config = dict(
    num_hidden_layers=10,
    hidden_size=160,
    rope_theta=100000.0,
    attn_scale=0.125,
    bias='all',
    init='normal',
    lr_head=0.0228,
    max_steps=5311,
)
MLP neurons of a small language model. Each row is named by its layer, matrix (up: input weights) and neuron, and shows model dimensions 0-127. Each number is 200 + 20 x the weight over its row's rms, rounded and kept within 0 to 999.
After each neuron's rows, "fires on" lists the tokens most often at its 100 highest values on Wikipedia text that the model never trained on.

L4.up500,163,169,196,208,226,189,218,206,226,197,220,229,218,204,177,164,183,212,197,191,188,196,225,189,198,170,239,214,207,229,204,192,188,217,152,192,202,182,224,193,215,223,185,206,197,191,174,222,207,206,194,157,194,193,204,242,203,200,199,191,192,182,180,188,214,228,208,234,233,217,179,155,203,236,191,213,211,193,183,145,181,184,210,170,194,184,223,169,220,197,230,235,199,201,220,215,207,212,181,178,209,201,209,222,233,218,189,172,210,193,167,219,199,247,194,209,203,179,187,208,238,188,194,211,223,212,161,193
fires on: "-", "im", " ", " p", ":", " di"

L2.up456,210,169,218,199,246,155,182,214,183,214,232,200,199,190,217,177,232,183,205,208,258,195,206,222,199,208,181,204,202,189,189,185,175,199,209,188,203,200,182,202,214,212,198,176,215,209,195,202,213,207,172,204,174,196,193,195,180,202,217,192,199,199,200,203,208,223,170,292,200,196,219,177,183,209,204,224,205,233,183,216,174,214,183,197,238,234,213,206,236,215,207,215,158,219,201,237,177,219,187,196,189,209,221,234,192,176,219,198,169,219,220,186,189,231,179,219,193,213,201,198,204,223,209,187,206,201,180,187
fires on: "2", " /", ":", " more"

L4.up1,226,222,219,204,233,143,204,221,182,180,203,248,206,215,208,206,207,165,225,224,206,192,216,223,187,206,208,216,164,229,213,211,165,188,196,176,163,154,193,179,218,167,204,213,188,200,185,215,168,194,188,188,212,183,161,223,193,218,205,168,219,182,200,189,192,219,236,183,206,186,181,182,208,189,186,171,210,227,171,210,187,203,198,188,211,212,205,191,216,243,216,203,180,205,208,198,215,201,199,196,192,188,171,227,222,203,168,226,190,176,200,185,171,256,190,200,178,199,179,196,190,217,206,206,178,225,181,194
fires on: " of", "N", ":", "or", "age", " /"

L7.up139,181,212,196,182,163,182,169,214,198,157,195,212,181,197,200,178,246,196,160,212,204,205,207,199,210,213,218,241,163,179,204,229,207,181,150,207,211,234,182,179,156,197,190,186,161,183,199,220,192,198,151,230,173,215,204,238,202,188,225,197,204,198,180,200,184,182,207,175,191,208,203,229,244,196,204,199,189,206,166,201,208,224,206,215,204,185,198,189,205,214,196,206,217,215,188,214,193,209,170,193,177,217,217,197,224,190,214,241,195,156,205,215,175,199,207,174,194,232,205,175,198,188,199,195,206,170,250,203
fires on: " ", " in", " (", "d", "el"

L2.up634,198,209,193,183,164,193,208,220,200,208,212,171,193,192,177,183,200,195,206,176,177,178,176,203,240,209,182,220,179,203,190,201,167,211,170,191,211,180,191,194,208,217,178,189,167,193,194,192,234,213,207,227,201,207,178,203,199,187,224,205,220,201,178,164,208,176,222,185,182,214,222,228,189,223,205,199,209,218,212,182,182,210,185,192,205,204,190,212,215,183,184,198,211,194,186,216,217,214,191,198,173,228,223,181,202,218,202,157,166,171,214,205,253,201,185,221,188,192,196,178,210,201,225,185,168,158,210,260
fires on: " of", " de", " In", " Re", " re"

L4.up24,209,187,211,220,144,228,205,171,196,203,172,175,151,207,221,188,201,176,198,171,215,214,190,194,233,187,192,191,197,198,200,196,227,219,203,225,199,234,242,225,205,204,186,190,207,174,178,207,202,259,198,170,192,203,208,180,201,186,226,208,201,233,197,204,182,203,210,174,210,214,171,208,226,233,191,220,192,166,219,194,188,188,196,252,173,205,249,170,218,205,196,188,185,186,186,178,211,219,226,211,189,196,200,199,212,204,167,205,195,222,169,161,206,207,198,174,187,172,198,207,158,203,216,207,227,237,167,203
fires on: "),", ",", ":", " as"

L4.up471,196,178,229,193,179,201,210,212,238,160,225,208,234,199,180,193,181,213,226,204,222,191,186,188,222,202,177,216,183,220,179,197,195,208,223,180,169,152,194,233,209,218,173,164,185,217,186,224,169,237,207,182,199,210,198,211,205,215,208,211,181,197,210,177,171,210,194,226,159,204,194,185,165,249,186,186,211,240,186,217,211,193,201,203,256,202,202,186,198,183,188,192,177,211,225,202,200,220,187,204,195,199,238,207,198,214,214,230,205,219,227,167,171,199,224,191,178,203,175,187,165,197,203,203,164,203,182,195
fires on: "8", "1", "t", " to", "e", " \""

L7.up215,223,179,189,179,199,189,174,178,221,212,213,207,155,230,177,191,225,199,180,206,195,172,199,213,214,170,169,227,187,195,204,217,205,204,188,163,212,226,216,206,199,185,197,189,189,215,225,213,198,188,211,188,220,204,148,231,177,211,198,175,200,200,150,178,179,173,184,183,171,215,236,203,191,209,233,171,196,188,201,214,172,182,208,249,193,241,213,217,183,228,220,216,201,226,208,196,206,204,195,176,187,222,199,211,243,195,176,204,202,217,193,203,204,227,200,182,204,153,151,210,152,204,177,227,212,199,208,223
fires on: ".", ",", " that", "-"

L7.up445,199,209,198,206,197,170,213,225,205,180,242,207,224,201,194,195,220,222,177,217,195,199,202,157,204,196,207,183,224,224,204,230,193,203,221,200,210,211,151,171,229,193,181,219,173,167,196,224,190,193,182,203,214,163,206,202,157,207,185,217,210,199,206,157,226,211,204,234,214,180,218,180,207,198,180,181,205,231,203,190,194,208,191,202,191,177,198,186,238,223,172,206,187,193,200,213,229,209,200,239,173,184,173,214,220,172,144,233,218,196,207,184,201,241,197,233,172,218,202,191,202,244,201,195,258,158,196,190
fires on: ":", " of", "s", "e", "em"

L2.up607,201,208,207,215,175,167,198,197,194,180,238,197,195,228,187,179,205,215,192,202,220,203,186,185,143,225,164,203,220,186,207,198,168,202,183,227,207,191,201,182,211,232,185,210,165,210,213,203,173,212,178,200,225,176,201,236,230,207,172,250,191,194,198,219,171,258,202,217,206,199,193,224,178,196,199,196,241,198,221,188,171,206,189,211,184,200,185,242,194,206,221,206,229,204,225,226,229,173,220,179,192,160,231,193,213,193,208,221,236,214,225,172,183,218,194,204,186,198,184,205,233,191,202,206,193,187,197,207
fires on: " of", " /", "°", " (", " to"

L7.up167,172,216,226,196,207,216,221,204,200,241,195,225,211,204,200,186,195,158,204,211,203,186,218,196,238,191,207,194,188,181,232,197,205,194,202,199,190,172,222,210,212,216,193,189,195,198,195,213,173,179,222,217,199,207,182,197,174,150,238,205,189,201,228,191,209,212,212,167,159,202,185,205,183,174,210,204,173,189,185,211,203,184,195,172,213,173,238,160,204,212,214,238,164,188,228,201,251,204,214,221,224,209,195,190,215,196,203,232,189,202,208,204,197,221,194,206,209,189,194,192,178,251,150,195,199,184,246,224
fires on: " "

L2.up234,204,157,217,184,229,180,163,196,184,200,226,191,196,204,182,210,167,168,182,197,206,180,199,211,172,183,185,184,180,196,165,195,167,196,173,154,214,173,185,199,204,156,226,246,228,199,181,222,209,199,194,210,199,232,199,192,190,206,193,180,201,202,195,165,240,194,181,176,214,207,189,198,206,148,215,214,207,239,197,226,174,197,203,193,191,188,207,199,221,201,192,179,197,197,206,168,210,204,182,218,207,222,193,216,205,184,181,184,217,210,211,185,212,199,220,215,249,164,213,195,189,196,211,203,206,199,204,162
fires on: " Ch", " Ke", " Pe", " By", " Fa", "Ch"

L2.up243,215,208,222,186,220,206,213,178,204,189,207,223,210,210,202,201,188,225,235,188,197,195,225,238,194,205,198,207,197,204,197,257,186,215,220,225,215,200,178,189,185,232,173,201,180,223,202,166,207,222,179,154,205,212,183,184,218,213,225,180,202,187,201,206,217,237,202,186,196,199,180,204,209,194,257,192,170,212,215,196,231,188,210,196,203,220,187,185,181,193,202,200,218,183,183,228,232,186,215,262,190,157,207,192,195,187,197,188,223,224,214,163,209,201,184,209,226,218,226,222,203,224,179,204,173,201,169,166
fires on: " of", "s", " two", " with", " same"

L2.up349,185,172,220,202,168,222,150,191,197,201,210,206,196,198,164,194,191,184,203,212,222,156,205,176,227,179,241,209,178,156,159,217,224,199,199,204,200,200,210,183,184,172,206,214,194,209,175,207,228,177,218,171,190,165,216,178,198,172,221,199,196,176,220,195,219,185,212,214,200,210,204,177,195,200,223,183,231,168,196,198,219,200,161,192,220,189,252,215,185,214,200,208,224,201,186,190,225,232,201,194,200,189,238,194,175,179,211,174,211,152,177,207,213,202,202,206,174,195,185,190,222,172,211,191,197,193,198,220
fires on: " Type", " National", " Country", " Total", " Double"

L2.up181,212,230,196,212,187,201,186,198,215,204,174,229,186,168,207,235,176,188,204,177,250,212,202,210,188,190,218,196,227,147,172,172,206,222,221,219,206,177,198,226,209,171,168,192,171,221,194,184,201,196,187,212,188,212,209,210,189,207,230,215,196,213,212,196,191,195,220,220,166,215,199,229,225,181,276,232,232,208,191,218,191,130,212,187,163,184,191,194,230,209,183,204,225,220,201,206,234,190,228,211,204,209,217,225,204,193,214,196,215,201,191,182,213,201,199,219,216,186,202,212,192,197,175,170,212,220,176,178
fires on: "st", "d", " over", "c", "ed", "g"

L2.up81,219,214,247,202,194,208,208,193,241,256,194,170,190,179,192,200,193,195,235,174,199,186,192,187,200,159,195,181,260,177,207,202,208,212,203,207,204,242,213,219,197,194,186,184,189,204,204,220,174,187,204,229,225,196,199,184,169,230,184,192,196,196,193,228,203,203,238,198,208,177,178,226,209,210,205,209,190,175,199,208,206,226,172,229,214,164,222,210,241,228,236,200,175,179,206,182,192,159,215,162,206,196,236,199,183,232,170,216,195,212,214,193,156,222,223,203,175,219,213,181,194,204,152,197,212,188,206,188
fires on: " as", " became", "---|---|---|---|", " is", "==", " was"

L4.up472,195,196,184,206,190,193,202,214,201,205,192,213,218,231,215,185,191,185,201,232,172,220,212,169,181,208,210,224,234,210,196,185,211,213,196,183,179,147,208,188,199,237,180,192,173,222,192,217,179,265,198,207,200,197,217,212,221,227,189,216,203,180,196,215,188,167,219,236,224,187,178,212,172,189,175,217,186,223,233,208,201,169,236,225,232,228,184,199,196,197,202,233,248,199,193,194,170,157,217,185,215,188,219,199,196,226,198,205,227,191,216,185,205,209,226,159,176,215,213,187,215,210,227,217,199,219,197,206
fires on: "1", "2", " to", " (", " from"

L4.up437,210,182,222,222,203,195,228,187,240,174,196,197,238,205,215,179,207,172,208,212,199,223,191,162,199,178,188,215,216,210,184,186,213,199,167,202,175,185,147,181,206,193,186,213,218,150,242,246,216,192,250,134,206,196,177,209,173,198,197,187,163,160,187,203,204,193,175,202,167,204,196,202,187,188,193,174,197,215,224,167,166,196,197,189,216,201,210,204,238,230,202,216,212,209,203,178,189,183,192,223,222,201,227,222,220,215,178,180,203,191,190,211,192,194,195,210,183,205,214,209,199,218,242,203,203,209,211,198
fires on: " is", " was", " could", " an", " did", " Preced"

L7.up442,215,179,186,196,212,182,216,223,231,225,189,213,203,192,228,205,207,192,147,179,234,213,233,230,193,215,221,181,252,194,219,223,195,192,199,203,216,201,231,217,232,191,203,187,199,218,195,173,209,196,185,213,199,193,212,195,183,233,157,177,201,206,230,170,219,217,207,188,198,190,159,201,222,183,236,225,154,207,242,216,175,210,205,212,211,218,208,176,210,215,173,214,190,185,193,224,200,169,189,240,202,204,188,223,198,192,223,187,201,197,165,215,201,214,221,219,188,213,224,191,194,230,229,143,211,183,221,188
fires on: "\n", " |", "g", " details", " ", "er"

L4.up144,185,193,211,195,181,188,184,205,204,224,195,198,251,188,202,214,233,190,227,199,190,196,201,194,180,195,211,198,244,200,187,192,144,232,237,184,180,226,181,185,205,190,213,219,187,230,194,185,190,175,203,169,158,210,178,245,218,208,198,235,201,192,182,212,203,209,215,193,196,230,213,211,198,219,221,223,189,193,209,186,177,191,182,218,203,231,165,167,200,205,205,209,197,219,210,156,189,187,173,192,203,218,189,230,197,187,183,214,164,188,215,209,210,212,221,190,172,198,205,222,199,167,189,194,216,221,210,191
fires on: "k", "st", "t", "th", "ll", "s"

L2.up492,175,210,183,216,230,191,197,183,191,211,193,190,182,196,223,197,178,193,203,190,263,206,217,203,194,211,183,210,241,218,194,171,189,209,189,214,200,212,201,190,200,195,203,169,188,214,194,219,239,227,165,162,209,218,226,195,179,218,167,223,221,212,210,207,174,182,208,189,206,189,192,231,189,221,218,244,204,204,211,204,175,170,245,201,201,181,194,228,212,196,201,211,229,210,173,232,201,183,162,202,193,226,225,223,188,200,189,214,211,246,205,199,208,178,210,213,194,197,220,199,223,217,188,174,229,173,177,184
fires on: " up", "d", " down", "ed", " away", " them"

L4.up505,220,187,199,199,190,196,226,207,221,189,208,215,182,204,190,217,193,203,206,222,202,192,175,223,198,219,201,193,229,158,196,181,157,216,220,190,222,187,172,228,211,197,221,193,216,214,178,179,197,234,212,178,212,150,189,210,192,208,197,237,207,202,237,223,211,176,205,214,170,193,214,199,196,198,202,208,189,224,195,198,256,178,210,208,250,174,228,214,183,246,224,196,232,225,179,199,168,190,222,198,178,200,179,217,201,222,189,224,208,179,190,217,236,264,159,172,181,170,221,186,203,163,184,187,201,188,217,183
fires on: " of", "."

L4.up377,203,221,201,221,171,204,193,240,226,191,211,197,174,178,211,230,216,196,185,217,238,176,187,251,209,187,206,198,210,193,213,190,192,186,180,207,223,204,191,231,224,191,201,206,208,223,162,187,227,247,184,217,214,207,188,194,201,186,216,216,205,227,181,196,165,197,213,167,222,178,206,229,197,172,206,202,244,213,203,192,197,191,232,207,205,210,187,193,213,236,187,254,195,196,199,235,188,222,218,231,274,215,213,213,213,210,198,202,159,205,191,212,206,207,204,192,192,206,213,191,202,171,206,157,172,217,161,181
fires on: "s", "d", "ing", " are", "st"

L2.up382,217,198,212,191,190,216,237,199,224,209,172,201,200,224,215,205,183,185,187,200,208,218,225,228,214,214,235,210,192,194,211,241,211,220,166,210,187,224,204,182,214,191,215,213,211,207,200,190,207,248,185,210,221,211,200,241,200,207,222,243,195,198,216,203,177,193,184,175,213,203,198,181,206,215,195,186,231,200,173,232,180,151,216,219,197,186,198,191,230,184,185,200,205,224,180,202,223,206,208,187,233,207,172,183,205,253,172,197,180,215,208,190,224,164,206,181,199,189,208,202,178,187,195,179,239,223,177,172
fires on: "up", " than", "°", " as", ":"

L2.up78,173,224,201,214,195,181,242,186,196,209,190,209,209,237,205,171,210,221,221,226,194,187,195,248,181,190,215,209,192,212,188,201,175,198,214,161,235,218,233,163,191,201,199,207,182,216,203,202,212,189,172,199,201,215,176,199,222,204,180,195,164,179,187,177,223,163,176,183,187,193,208,169,197,182,213,211,210,163,190,188,192,198,205,231,174,217,212,199,183,204,187,164,167,186,145,201,211,173,182,175,207,164,202,205,220,170,175,173,190,206,226,178,181,172,210,209,200,180,234,225,211,202,173,191,192,196,209,194
fires on: " –", "7", " two", " with"

L2.up602,216,196,220,151,182,164,217,174,206,213,213,197,242,191,179,184,195,191,192,189,213,212,186,194,215,171,173,215,218,190,222,177,146,190,193,177,204,187,202,188,232,204,205,184,218,203,214,182,187,223,191,217,213,180,178,205,241,204,226,214,209,227,241,177,181,183,194,184,177,194,217,198,267,197,228,197,207,201,180,201,181,199,183,188,195,201,164,205,217,240,176,215,190,199,182,239,202,212,214,180,229,193,204,182,194,229,203,174,197,219,191,168,207,240,207,260,187,214,181,194,182,230,214,190,212,155,223,224
fires on: "In", "n", " In", " de", "in", " ex"

L7.up403,171,180,215,161,191,169,219,208,192,236,166,187,198,217,204,187,216,197,220,167,193,241,220,248,208,210,207,177,198,183,162,177,195,177,177,177,209,166,202,179,210,180,179,176,172,199,224,209,193,218,127,195,203,191,202,193,179,178,236,215,186,236,179,204,205,195,206,192,176,191,197,206,233,204,216,202,199,193,173,210,236,197,230,205,211,203,204,167,185,194,221,204,196,195,220,220,217,233,226,203,181,167,201,223,180,223,219,222,173,223,205,189,203,234,215,231,202,179,193,175,192,187,204,204,235,170,214,196
fires on: "1", " ", " |"

L2.up398,193,205,181,207,213,193,207,219,265,218,176,222,184,192,205,179,192,218,186,197,223,222,207,233,193,189,215,214,204,237,198,195,217,190,225,192,182,200,215,187,186,219,196,203,185,216,189,188,190,225,202,192,219,172,222,179,217,234,219,183,199,244,240,197,177,235,212,161,206,190,202,182,234,232,221,229,250,191,213,237,204,168,213,228,217,186,222,243,206,167,163,203,197,216,206,231,236,215,202,191,240,237,212,187,174,230,192,186,209,209,193,188,217,192,185,206,205,206,192,199,183,184,190,199,162,195,173,203
fires on: " ==", "\n", "ted", "ed", "g", "ful"

L7.up363,215,153,191,183,196,193,186,196,207,220,182,197,209,181,183,241,183,227,189,197,206,211,238,223,195,184,171,217,230,174,204,170,186,214,206,184,186,186,204,199,184,190,232,185,173,221,185,163,207,181,189,195,203,190,162,194,182,181,186,174,181,157,206,193,181,181,206,205,200,190,187,224,215,186,181,214,211,188,178,198,140,178,186,192,223,200,217,228,192,225,218,226,186,200,209,181,253,210,199,209,189,219,172,222,186,184,179,224,188,184,183,219,194,204,178,234,202,228,157,201,175,196,204,187,178,168,197,207
fires on: " and", ","

L7.up431,206,222,172,217,179,219,186,222,208,190,185,198,212,174,176,171,194,189,225,199,255,219,203,224,186,231,205,196,228,211,201,205,215,184,216,189,175,199,239,224,223,191,187,173,225,221,199,173,203,189,199,181,202,194,184,201,188,205,211,169,191,174,206,180,204,187,214,208,189,225,180,222,213,191,174,213,175,202,233,198,197,226,166,197,233,184,172,196,202,204,199,189,207,214,230,193,209,161,203,215,179,180,197,188,203,183,178,159,208,213,202,204,203,181,216,230,226,206,223,176,163,194,192,188,182,190,197,193
fires on: " |", "er", "tin", "e", ";"

L7.up441,213,179,239,182,201,231,233,195,215,172,224,224,229,203,181,226,181,213,210,217,256,190,198,204,189,164,188,154,204,177,211,240,210,196,191,208,202,180,219,208,180,171,202,219,216,208,210,228,234,205,226,190,204,174,206,189,204,186,210,198,189,150,206,198,168,234,230,191,204,221,198,186,207,230,201,190,192,184,194,139,190,202,195,208,176,185,172,214,202,242,203,202,192,176,188,192,192,226,182,164,213,195,158,192,208,239,196,184,193,221,192,184,178,216,211,216,211,168,187,217,199,181,225,202,209,220,194,223
fires on: "–", "0", "-", "9", ":", "/"

L7.up529,214,176,181,176,199,223,218,166,207,162,232,190,175,209,194,211,173,191,206,209,222,193,194,207,198,207,184,185,176,200,180,211,184,226,197,213,221,210,160,214,215,181,199,214,174,204,179,209,190,203,153,196,166,174,214,219,194,188,206,167,201,198,184,200,212,183,191,204,180,222,211,274,163,230,180,207,214,204,238,238,214,211,206,179,215,199,181,156,228,200,223,187,199,171,213,234,208,191,185,165,191,235,225,225,216,175,221,223,183,168,231,202,205,209,213,206,189,219,212,184,195,157,185,181,206,205,219,187
fires on: " ", " \"", "s", " in", " as", " un"

L4.up513,211,206,176,179,202,180,180,201,204,188,218,196,237,226,203,216,207,200,225,206,174,205,199,191,167,224,197,234,237,169,203,205,197,217,192,174,207,196,203,172,160,180,216,194,201,203,193,219,198,176,181,177,196,166,200,166,191,182,199,226,225,201,215,198,173,196,172,216,231,190,212,240,192,171,185,240,218,176,198,198,183,208,209,235,225,210,218,208,189,167,184,270,219,208,168,200,188,191,184,207,211,204,195,189,218,174,161,184,209,200,186,174,171,183,182,206,195,204,209,194,215,191,155,178,171,225,164,192
fires on: " and", "Personal", " –", " who", "ib", ","

L7.up153,202,201,186,219,193,195,182,208,201,192,198,196,193,220,197,223,201,217,201,197,223,227,224,224,199,237,169,188,224,193,195,183,181,229,209,169,179,220,200,189,202,190,201,221,163,209,159,194,202,208,193,191,185,181,211,209,178,216,169,208,162,194,184,232,178,186,191,229,220,175,189,181,207,226,200,189,193,198,201,198,188,152,157,188,228,203,271,193,186,239,201,219,193,188,214,232,178,190,177,212,192,203,176,198,188,200,211,192,210,214,213,179,208,166,218,225,202,249,156,189,202,204,191,189,168,206,191,208
fires on: " and", ","

L2.up121,190,177,221,180,228,183,218,217,215,197,204,195,207,224,184,185,220,204,186,181,223,172,217,208,205,187,246,183,205,194,184,212,208,192,188,192,200,211,220,216,200,196,196,205,201,220,209,212,192,212,218,178,210,167,184,198,230,204,212,172,178,179,200,198,211,227,184,179,218,203,206,141,219,205,185,183,229,207,203,218,246,166,219,198,215,191,220,196,230,218,217,219,200,196,153,176,178,190,144,176,197,190,178,186,229,235,159,207,202,182,205,192,195,197,211,193,223,184,205,198,181,149,215,231,204,198,187,161
fires on: " ", ":", "tri"

L4.up25,221,194,192,239,191,179,203,213,230,200,224,148,201,210,189,215,219,207,187,203,195,170,206,195,191,212,208,211,182,167,189,227,183,207,219,197,217,171,208,178,168,210,194,206,201,211,182,177,178,153,180,221,211,214,214,220,196,198,213,230,204,204,221,182,191,207,211,208,214,190,202,214,195,220,241,174,198,245,184,186,202,199,204,188,208,194,162,223,254,226,214,208,203,185,217,173,208,241,200,211,168,188,241,200,207,208,187,193,195,162,197,188,224,217,188,205,206,207,251,201,203,213,250,188,201,181,190,207
fires on: "s", " →"

L2.up132,225,173,209,217,170,220,184,223,241,222,222,186,192,201,212,190,209,183,218,235,185,207,198,157,184,167,206,194,252,201,211,182,153,179,213,169,183,182,213,220,210,198,197,187,205,222,231,239,240,195,223,197,174,179,207,211,216,229,205,170,212,197,167,196,208,205,186,199,236,231,176,238,158,166,157,194,207,210,197,201,185,227,204,197,216,229,217,195,182,217,225,230,191,163,149,167,203,167,205,213,190,196,212,182,201,219,187,207,215,185,200,211,190,206,184,205,192,229,191,179,206,213,196,212,181,191,199,232
fires on: " is", " was", "Professional", " score", " It", " from"

L7.up63,216,190,203,200,184,180,195,180,195,198,202,213,198,208,185,201,227,235,204,187,230,169,213,191,215,158,182,170,187,226,194,178,228,222,211,169,196,201,182,169,179,225,227,226,207,212,187,183,188,178,192,190,243,221,205,200,225,201,199,172,173,176,207,120,165,210,227,191,199,176,215,239,224,189,199,210,181,208,193,227,183,175,206,196,220,200,181,223,203,208,172,209,189,223,199,184,208,200,197,191,208,190,192,193,218,214,216,181,219,193,185,199,205,201,194,237,203,218,226,180,204,210,191,205,241,215,160,229
fires on: " ", " (", ",", "-"

L2.up301,226,222,196,211,226,200,206,192,211,186,207,193,203,236,241,215,204,187,177,205,229,205,238,203,182,189,202,189,237,243,189,174,202,205,201,184,259,210,193,198,194,213,171,195,219,199,180,224,197,221,186,235,177,197,230,197,202,186,200,179,217,200,226,205,215,195,182,235,197,217,212,206,219,182,181,217,203,230,197,184,218,210,197,222,184,172,179,191,191,151,198,205,140,225,235,181,216,186,208,214,201,156,186,216,224,196,199,174,218,197,188,177,168,199,215,222,213,203,220,188,178,233,187,204,172,239,153,184
fires on: " /", "y", " no", " from", "e", " a"

L7.up339,226,199,234,203,207,215,214,219,204,211,228,185,235,209,213,191,227,177,218,206,200,186,215,175,226,207,187,228,199,181,219,213,239,203,245,176,158,190,188,175,205,197,205,185,239,194,190,208,180,204,211,167,179,184,206,212,185,189,204,190,225,178,208,196,188,193,242,207,205,200,162,206,221,262,222,212,198,166,161,210,174,196,166,203,215,184,185,194,190,187,200,212,234,228,186,163,195,183,217,210,241,171,167,200,206,192,202,209,178,216,232,198,224,187,192,194,192,196,195,199,174,187,219,222,209,187,218,187
fires on: "st", " first", "th", "ot", "m", "t"

L4.up97,183,218,165,206,197,215,198,181,193,187,186,209,212,203,236,181,185,168,158,209,233,159,221,241,171,196,177,194,179,184,194,165,204,217,202,216,184,215,213,211,199,214,193,223,223,227,236,192,195,197,155,199,187,191,173,188,207,209,229,217,204,215,222,229,203,203,199,202,154,201,192,204,239,179,223,161,200,244,176,213,216,174,191,203,208,196,174,189,189,234,204,199,221,199,192,181,213,203,230,213,207,199,231,214,251,207,223,190,196,231,177,235,206,192,234,219,215,178,194,199,192,186,205,189,199,227,228,208
fires on: "ed", " made", "d", " of"

L4.up85,224,229,196,187,208,232,182,184,169,209,198,159,222,205,200,207,217,205,211,192,202,177,208,221,215,195,159,200,223,183,182,239,195,185,239,194,225,201,211,179,177,234,185,173,219,224,184,192,214,184,215,177,185,209,213,158,207,204,232,230,182,200,200,193,200,183,219,213,190,186,207,197,202,221,212,217,209,203,186,208,208,208,224,203,202,191,203,229,267,227,200,188,194,162,167,155,248,186,201,186,204,201,242,154,211,207,218,215,233,169,193,219,196,223,187,211,205,157,202,175,206,194,218,198,186,185,175,168
fires on: "s", "al", "ly"

L4.up467,192,190,183,153,183,167,194,187,186,199,181,194,215,237,218,203,216,193,176,189,226,223,188,191,182,222,199,198,206,206,201,206,162,208,203,211,188,171,218,206,234,155,181,199,174,222,182,191,207,203,192,223,223,174,193,200,214,208,170,178,226,189,170,220,193,226,207,165,207,213,236,196,213,177,179,203,197,201,243,208,228,164,194,193,190,183,234,182,202,222,198,200,210,186,215,217,196,191,200,215,179,197,189,240,220,186,190,245,157,231,203,190,181,226,210,218,191,167,234,188,183,178,220,215,164,208,177,191
fires on: "e", "i", "h", "gu", "t", "d"

L4.up407,223,185,231,168,190,197,176,226,237,222,248,228,182,194,231,212,212,214,193,187,180,203,179,201,185,180,198,197,229,203,196,210,185,216,219,189,143,234,208,228,185,197,238,204,201,197,213,209,167,184,167,204,201,196,175,183,203,197,217,217,199,179,194,218,201,184,194,176,209,197,235,213,260,207,215,182,193,171,198,204,205,213,187,212,185,210,218,170,227,187,229,167,216,223,195,221,230,196,184,190,180,199,205,208,228,179,201,210,224,182,206,199,171,196,202,189,201,200,205,194,212,229,177,236,237,190,206,225
fires on: " on", " a", " made", " in", "3", " ("

L2.up31,185,170,199,242,238,194,186,196,233,205,205,215,189,190,175,218,207,217,212,212,217,231,211,212,222,205,177,177,206,163,233,220,202,194,221,219,194,207,230,197,196,195,200,177,224,197,178,218,188,181,159,211,218,193,214,158,214,200,207,209,188,223,201,205,188,210,227,185,193,198,180,215,193,255,197,232,202,207,213,207,176,197,196,194,171,186,241,202,228,214,224,209,174,238,171,176,227,216,182,184,188,167,217,179,206,201,192,192,193,231,214,186,211,166,211,235,190,208,166,187,171,221,185,203,199,148,183,200
fires on: " not", " ==", " still", " and", "ס", "צ"

L4.up171,193,184,215,217,222,194,200,216,195,220,215,173,229,203,182,236,189,207,189,184,223,224,177,215,202,214,197,192,223,178,238,197,187,198,197,205,204,204,199,186,217,209,201,205,214,189,171,201,182,219,220,182,191,217,205,220,204,217,183,212,156,205,239,207,193,201,235,182,177,232,215,201,212,181,183,210,168,258,226,201,205,193,189,195,186,166,203,208,257,211,215,189,203,188,185,142,175,196,208,216,200,173,214,204,216,204,187,254,211,183,172,208,230,207,187,191,170,205,188,216,216,177,208,185,177,177,182,198
fires on: "s", " of", "cu", "le", "ry", "val"

L4.up274,145,197,223,170,217,208,180,197,206,194,195,218,214,208,222,203,214,239,205,207,175,202,211,171,241,222,216,197,227,202,200,191,185,227,193,190,194,205,186,198,211,218,190,226,181,193,156,181,201,181,174,207,170,194,186,202,214,226,205,197,196,176,216,210,202,175,191,249,222,191,208,193,193,217,189,175,181,192,203,204,217,206,217,187,216,164,198,186,201,194,201,190,202,204,224,171,246,167,155,246,208,185,232,223,217,219,206,194,183,198,231,190,187,196,197,197,206,237,212,213,188,209,186,160,170,190,187,213
fires on: " to", "r", "c", "cl", "m"